Weights of a small transformer language model.
Size: 10 layers, width 512, 8 heads of 64 (2 for keys and values).
MLP neurons of a small language model. Each row is named by its layer, matrix (gate and up: input weights; down: output weights) and neuron, and shows model dimensions 240-367. Each number is 500 + 50 x the weight over its row's rms, rounded and kept within 0 to 999. Numbers have three digits each. A neuron's up and down rows have the sign that makes its largest values positive.
Before each neuron's rows, "fires before" lists the tokens most often just after its 100 highest values on Wikipedia text that the model never trained on.

fires before: "-", "t"
L5.gate134:425511491553529490458552423506418597558470576537486513560501462482428481482446488476594609452473499501462480441407460461487538508460528509621479589513415415505443488507557436531475391486445521438558486556603508570446509466450437491469506499501466445520533513408405541478506557462591464585425508499617604545544433429555459438461514471518493553477512450515459506597507529508426536464484
L5.up134:536465484529489475416421466581529462524500510546522578414542485508438502475558463493504486497517459531536488526503550610465580494523555601500553425509524444507515534466483475487477585521499406464480605518488493475425498465522551377494553644535422464513432516567504532516471547479556522519437486522546423533517454555529561423515493555505566568439536516478545504493412494572536548405352
L5.down134:518407415473481532517449452469548532435491441428568514604504508470561460484551442481460546447530493428474483593492612449424475508527603430525481434481534474416517491564468508498465477501511501573504566523421443544500499489399575399578496530515470501516489441514548386492563488517557563553493559523486487507606544552494487497606515561584451478508549495407506434560470549519561512591454

fires before: "\n", " 1", " 0", "\n\n", "-", " H"
L4.gate366:487471596548525534496503493569481560537434454539500463547441515533440367457494408430593552557517417402505482444476585455500536563507481528492476534474470577563530461517495465458448468544500547424547417469517542448487443494464497570480488461423534482554488534498464554562458473455451445508491402515499514555551486496482514491416443434548596442517552574454500548512614464465496592600452
L4.up366:486528609582520444432542515499458467505605534594471551560448376519523577473559508509573425484435532509539476512473499504497432514531519551452510559519560476449516468574547505404446572603429520524537468417564493564457519441531455489471479566461600441535516606485464555576559399506477611559446502507477462472489471530573429518525503518485469494462541473542481507521506504486517480529476
L4.down366:521443469573438464544400499509447542498564537451430498483474439525513572518474519565559589476578461506413495568464528516525446555478453523549524447563447477476549515428418502404520546390587444424487478497438536584574457414516493485479607483424484462515488494459522464567521504522426442474459542516535508525546478451487545519521508524486558450545501519518470451492410495481608574494489

fires before: " |", "s", ",", " in", " was", "\n"
L5.gate416:501460509581508502482488477466501435460504520468540553509432402448472550511485482581441458517422465493421467453505500444497395463594506468436457400545456511505455644456515471552498480521602517439600454510566542491490512578510532585468552534470446418483570515476524506446467529494446483383496460502479431543472472515527440439472552523422472453644484526457540505439544514440557508505474
L5.up416:429484520480584509542429527504499413509419523532383569481495555514547537525581518468511484539542501426476529524567368506426558561470445487548483533552481509595412636489515469536530555550511525554508504545590502413453485513485512547487452523479419533525509388530497429452501494446445442507499496459452572506481493560471502419532521545546550535473537456570477432444463430500482499570507
L5.down416:449569457543502480464488455551387477551476524507509478543459443512516442528471371526469512519512497541440583574542573527498438503456516597518471505498522545487510429483407395458481516457468491538481470446409552431481619515549500535451471428456497527478617449489540549511553539467519548429537527457439566506545471510496505527498508581506591412600519434486391414419569427512535599478527

fires before: " |", " (", "\n", ":"
L3.gate1139:459515546495521496451557461470499445507564470554471513461440533563450542392477602498451431557498469541521425509528475528467447448661482501454461496561492494542498568633569496433489511466432494438448506469500478428532514469434552501469456456528576482588557498528418458489528519488511454463447440517420454513562438395501454460513565501534602456544453501488464429441488582455584533459543
L3.up1139:505459503447539566500379511494531462489468434553502468498554487465450469511489513513473514448520435622513382414500501463497537481480441490524454471473509531469437617524488569476528482467538486522496555393480519500528526504538485498498405453444480555504485469557522528620509423660531446561549543452491565480485434570525417504483539604541478486548521448466497456527441438536526458481630
L3.down1139:515519510537483547585538461526484478543463519563488599524528477467514457503532582515516425497559473546478596514541587462523467476545405503453542433555551460528471484401410568493421412471507408424435491472442506440496433431475535458493455444491547464453482453546491532485480492535598436506449559531479583347539496536439467441432512501395512440444496513520494562434507536479436466539525

fires before: "\n", "=", "\n\n", " of"
L4.gate883:451590607509534433483429521488508489493461546475574510618535520547476531410455490487459455547469510418534465584455573511498466532452546449450431573483497467504600455444391527486443441528537480571585531479480451523459448478465452481511598512474518471539457451470629403482544504490510489563506456559474453520480386518526523530431499505439436503560391538487521418521468607570547483484497
L4.up883:602562502439494521486499473467476484526442472500512565529524409560453551519466375473492450574466464566510498522543550432460473467535450517420586481558535424545534539433580476466496527432549493452478555546490472477434550524435486421438634469399489564516530508545518528561504486449544392474407480459477493446478461498464541526560565432498604450531390410465520510495575505510619485454525
L4.down883:552594562519516488402469477515446468454439520460497466506558555399474478525459508526504458479483484437450599439439610553494529493470498490492504549502565428514417450410480580560538487606520454445516510446455540506467483464432463602447508480530594541460572484481470458503471478458428436541485492505562530501501504448447479339577575447527477492509439533481536327564559565568409562494482

fires before: " |", " (", "\n", ",", "\n\n", ";"
L4.gate116:445528504524504480477513537536477427458465493512485514489488530475608531534523497491428537468424537458536531506543532449539513445538406443430366505462549463508435542579386470403464545565461538498579464465510425433560494498453495503461519592464557476434532378464518440529486473423494512507453504450459471482444570547522537463553480468592475482570470474542479469477488526597563572496428
L4.up116:597480487551532486453424463472405459472488419540543497600469440467555488461519443473512451453488397617543424393476445499577432517488448545457532565510397471577557524515510563510501499497450490501470486505517577512486521554530476467606537513478454522528582377446498531504492451440506491410489484393593488526493512521565463527513534585548557474434542495528374553419563470475557519476500
L4.down116:453562470474492552545465435462505533531516554518520558481497494534458579432534443486517401506546453539492500533460500479514586519469506521502446651506407450509538496479315429548499420512542432498508519479434421499528509483520444566544597615597408489519519530489473511583478432535598518514469499542519486385465474518485542496488501457498502525550547479459495404383494501473577542578477

fires before: "="
L5.gate81:430570531489531515456474452549543458532525434559428495491489492465465515583427554502572460396463485509429486465567583589543581537526480554450521566369491542461543537569444578535431402433493464504426457526504480526428501462459517506463531445506469473508486521465462479502606456460473434492401553441459554452440456492464489534538500564488474481500535501494483403500473494534446505545501
L5.up81:437478531501485576487499510498514467514518545595537492416489521576466494581477585500591515533484563497518564500502566498538510524527534577445541651456542538507552510548500524602516568568509573562505437541478565566471516469440615522517501462509507569560540581457546551512567500491527481516507480478457483506521455458439453559461479497545515559628507479501451477443477561493618476499529
L5.down81:534444520554424533438499552527463519486487509559460583560546465489478576456508513517486482598446667549445543524438526520509571548567517528542565522511470557471592600517492551427536566503530461453485539541506523576454539503513541539509517517429514467470536523447584433511604485547426486470475532473473386494483578585524515550532453491546527500606506519514515532517470530548517486488461

fires before: "-"
L3.gate33:507547486460447477531562548488487474543410457544466570495484561385514475479556497415442475394483483494474512526451523463502554643428465488483447555569407556464597451454542546393494509543428507483498309570499502537570564448418541508543493447561483547406409514449511539500482481481487428464516497524497530475461504455523442525524556529541535518475552479509488480507581522533462567576568
L3.up33:492392482551555553474502544506555540460446441542634508454508432572479503536448540555551461456494422435506503591442483465487489531503512543588538451555466505465468451509580489506550459578560549498533552538476475401499513499461515427520551533471442502594501484519472481517592482557445471448472509435538526548575462526467483445558421517528478585455452511525462513534395398498479525435483
L3.down33:553483413463520440494598444435516521471624496453482443404437478517540546524539511416498572473442479535483508505524608541405551443512423565527540499452492476535584525554512409456516447455562567583499598537582501553509575513418403477475531612488543399528519488440476475601460538572520535464495517480495528614505411450445488521560493567568533568521554482551556395487480515526497529495541

fires before: "\n", "\n\n", "="
L4.gate566:483476525566474577569492537453524456544468408494445562427504444544460570555457528465417481549502450464483543489540421459523506470518539442438443521479460502420528604452609398437447532464431432473474564528503547562507469534459470498533535449492522507396444521476544512477463491516512423476548495547423576508400430525476493479502560462504613495500578514490595448547494500523516478486542
L4.up566:494515537510440506476387518588467554627568436532463611542394523437514494568513489445426440437527581452445484494436546519446501443504463484502624491498564460450589563431522448489407343466499502518552521525483490473498542583495490579517516393494472539530556524523587378568533525465544552505472548530459521499534549489552492564481558534558562486448540444412506542533562465558527497414513
L4.down566:498433568472496464483480507508534432469564356597622518472548510454532573600420518442449499538428541458575621481461639527439517439564589497470517496461467506427568475469494525477445518524512452494486482474542554521482469536469468479595425526545588550492538463473576416473538521417431570408462502458461515502439513474462457531482512436517523497489486404475470532601476530521525468504564

fires before: "\n", "\n\n", "="
L5.gate83:545446524555494425439432434454464469475502444475501475499551494489476562444593509455495477502470505517545480579473543573564414427498471462479617469480495395541555436526498593558607528473552512505443494549468582478420470485505438479595567522527464473455502503482511417471450507422437427509587509442543408360459470407511439462385433532543528558535395479520437549498562513532492409586471
L5.up83:451533513420434514521450577403405514409456461609563530421427609542429534639556556483480559420529511506537473525446463501409557454448382434536525550565417536459509458546515557497478430431587534565450560514469353484491470497492426506530527535517585547431411519484496521540522439528564430459422478558556494460462457501521443524529562435494542442527504482533448474444396490578549483385545
L5.down83:447581485531428521568493634545432563497492587473498447586520564522545418442401407488431405456516562481467555539521537499581558488420584514582488552438539582584344502533520519502473511408498447498552430456541494541473456556578508470509497521474575485427544467522519507511516562397517583578564523566473456617464477481504511481512581498611419525473526527467540502498493491488474415553479

fires before: "="
L5.gate926:510506533497553449517494514509550451534447517448432436442436460468500514476462541526557550504511430537482598490556579532531483484485579403529507547483498473596554495476496501557413536532379467515472462473572445555391468488494539446447517572486459403584530593479514393597469404550556446499567444525530500497559479460538480477463498454499415577622457440520505443524511552511482579519585
L5.up926:483464550461458534526454495541531477424531516619551493411541480563486507538442575541529593440488441489573543406540586525608460476434483482477533488452482581588489469448438554516441496546413594508477389497514451490555454413564454577425471503499475561474508548536572506642500429485577431506394558571470457465404502556492430536464455562540405541500524488466467540487403560494418536517483
L5.down926:552449482528484484486521422490502591480544469530557465433530512529538397543569545538489559517457562509392463540453548537481545548450521491551528582473449570444473543456340507509611538507538482492502579467507517457601494461521453492528555459508454480497552441518372565542473497489496435521488460464477522404478575484548457534457487531464498524518444515523446569532539483479466604537584

fires before: "="
L5.gate470:512571528583456506435551490505486457525513391463505473403419494520517512485509432466597529533477507575535495439443515467470532525545488485476533476526462499445577436451503527571454440543521410484474430474448461576535530539463554406494585533570419593474587455474587450441482480495509441465526509456491454536479513465469455529461470432461422471656484445458502480498489564496581557567495
L5.up470:388529482497514475575500532561495501470536530461503540552529438519421510576560553532525468556513503493480529541506385502502535431457471468445466595439500484586499418544476561492414499473440496415540518523482415573466494514563524561470481378576481532533438545513531501542526585577575452561450537483489413409404486426470438539523526451469386508546519453541445465552497505561572546495433
L5.down470:551502403457596498519484479549486552446481436395516425481544448470451477542456558534457496535531567559512511571574498527541437533457488532532460579441506521432438502566461429493571474436575537493405532498478494541494469541542515547502455437480483462479506597523538560549495543473518507478542447487506515526474485520574493471582501532519498433516433512490435543482547483565462445481536

fires before: "="
L4.gate1185:502455546542510539492540452552501495570456530551463505490463483538538495522537568548482434457448484511465574461564555562447511467457471548476492550445469415507553480422446525516487413406454364539538500508484525529552531526530518564555478512547586571496562556490430548465487393485506517538526522534593571441608500526520528543545484437500452550453508423587530423557440502540539475485488
L4.up1185:516459515492544534483444504510488470389460503539544516496482512490478492453539512488487518584470422533476583509497561485502594501545425414460452496460449469417549511517506549505430487474497568594477424471448494635517451418564408576549512454485509481479565460468520526592509505447527470516413607470458512441444442499437450515556539464509517523416427500412477476528546579417533555471529
L4.down1185:449473506490502424511495485560458543454504498395476533511542543497642511589481496521527559514407524471440373489504544538516493435453525528536465600456481433581458559471513496519457605518475497515487505534492436498503493510472491555506578604499523397448504470557538444529503524445410417562562467588513542499535547456470425502451539520391553449463489559472565498527459507434416425484459

fires before: "-", "r", "ict", "d"
L4.gate788:469541479517520477543533499393511535456466457511545544435492408543392423437515535449554488454501485422446468454598528482531556457585550448539448528444529483495402526499514548536527460462526527522526527481460561576458505525433466553637470512545555478445471474460529491543483505496471510496375507495522475555498539509507475557483556541500446494483507504486458580533526450522456469518469
L4.up788:599529395594553460511405579526465466422496465518518521503537497595470412529504533540412446539499505513504497496496446557513440400500558496502495508524551378556488598505465479459473505558526520462582440499482513543446434479511480501470492613613395512417560480540460524484510510513481498627492587442478496488420408562585539470541511561495547414489501480575528494607494538476537556408578
L4.down788:557522526492509529575432508527558481481462469498487548426486562535465484487492511478525455554487464460505442520430367489516597511434520355424421457420552470531499503470614488553459535465548489542419513509393505457476465559528517515539494449526508497513445490545416447494480634395461564526546487511493453591465391482500464450513411496464556495498528510497517512519567532565470469482511

fires before: "-", "|", " •", " Website"
L3.gate942:476539523542448592521489600525454532472545487442434418537437479497470375503510508538500486523554522459579398477525445522497513610475512478489387510414517526533516522538568496483529469486439539465506516506488549472491590451505431557571562525459531498476522529563477547500531489526588429458551456489514534486521483503498482390486560580530525525474558473550535473467434500526404502447453
L3.up942:448465514564491527478514508509496505616532512490498464430470543496418451538553508440488572488466474448573402408523526486479484586501520442497495456493521535514568534526527460510492515541407602548578591572553533460476521461466418457494427458502566540540443437483445434551524491478576426402536487501569510391539507563525517468540457600529512489505562434441514438426381538489462583426494
L3.down942:451616657568505531481478459513467539523522487446440534510446523411511518528527585507488509542570411543445507400527500484483526440514491465471485545503594555509489480488503461425473480523522545455574442507428497462507572468460499450549488522591560494508505411536465382491480472548520515565613447512613562536439505456418569500516506577436511509609502366490529488407456413553454532439488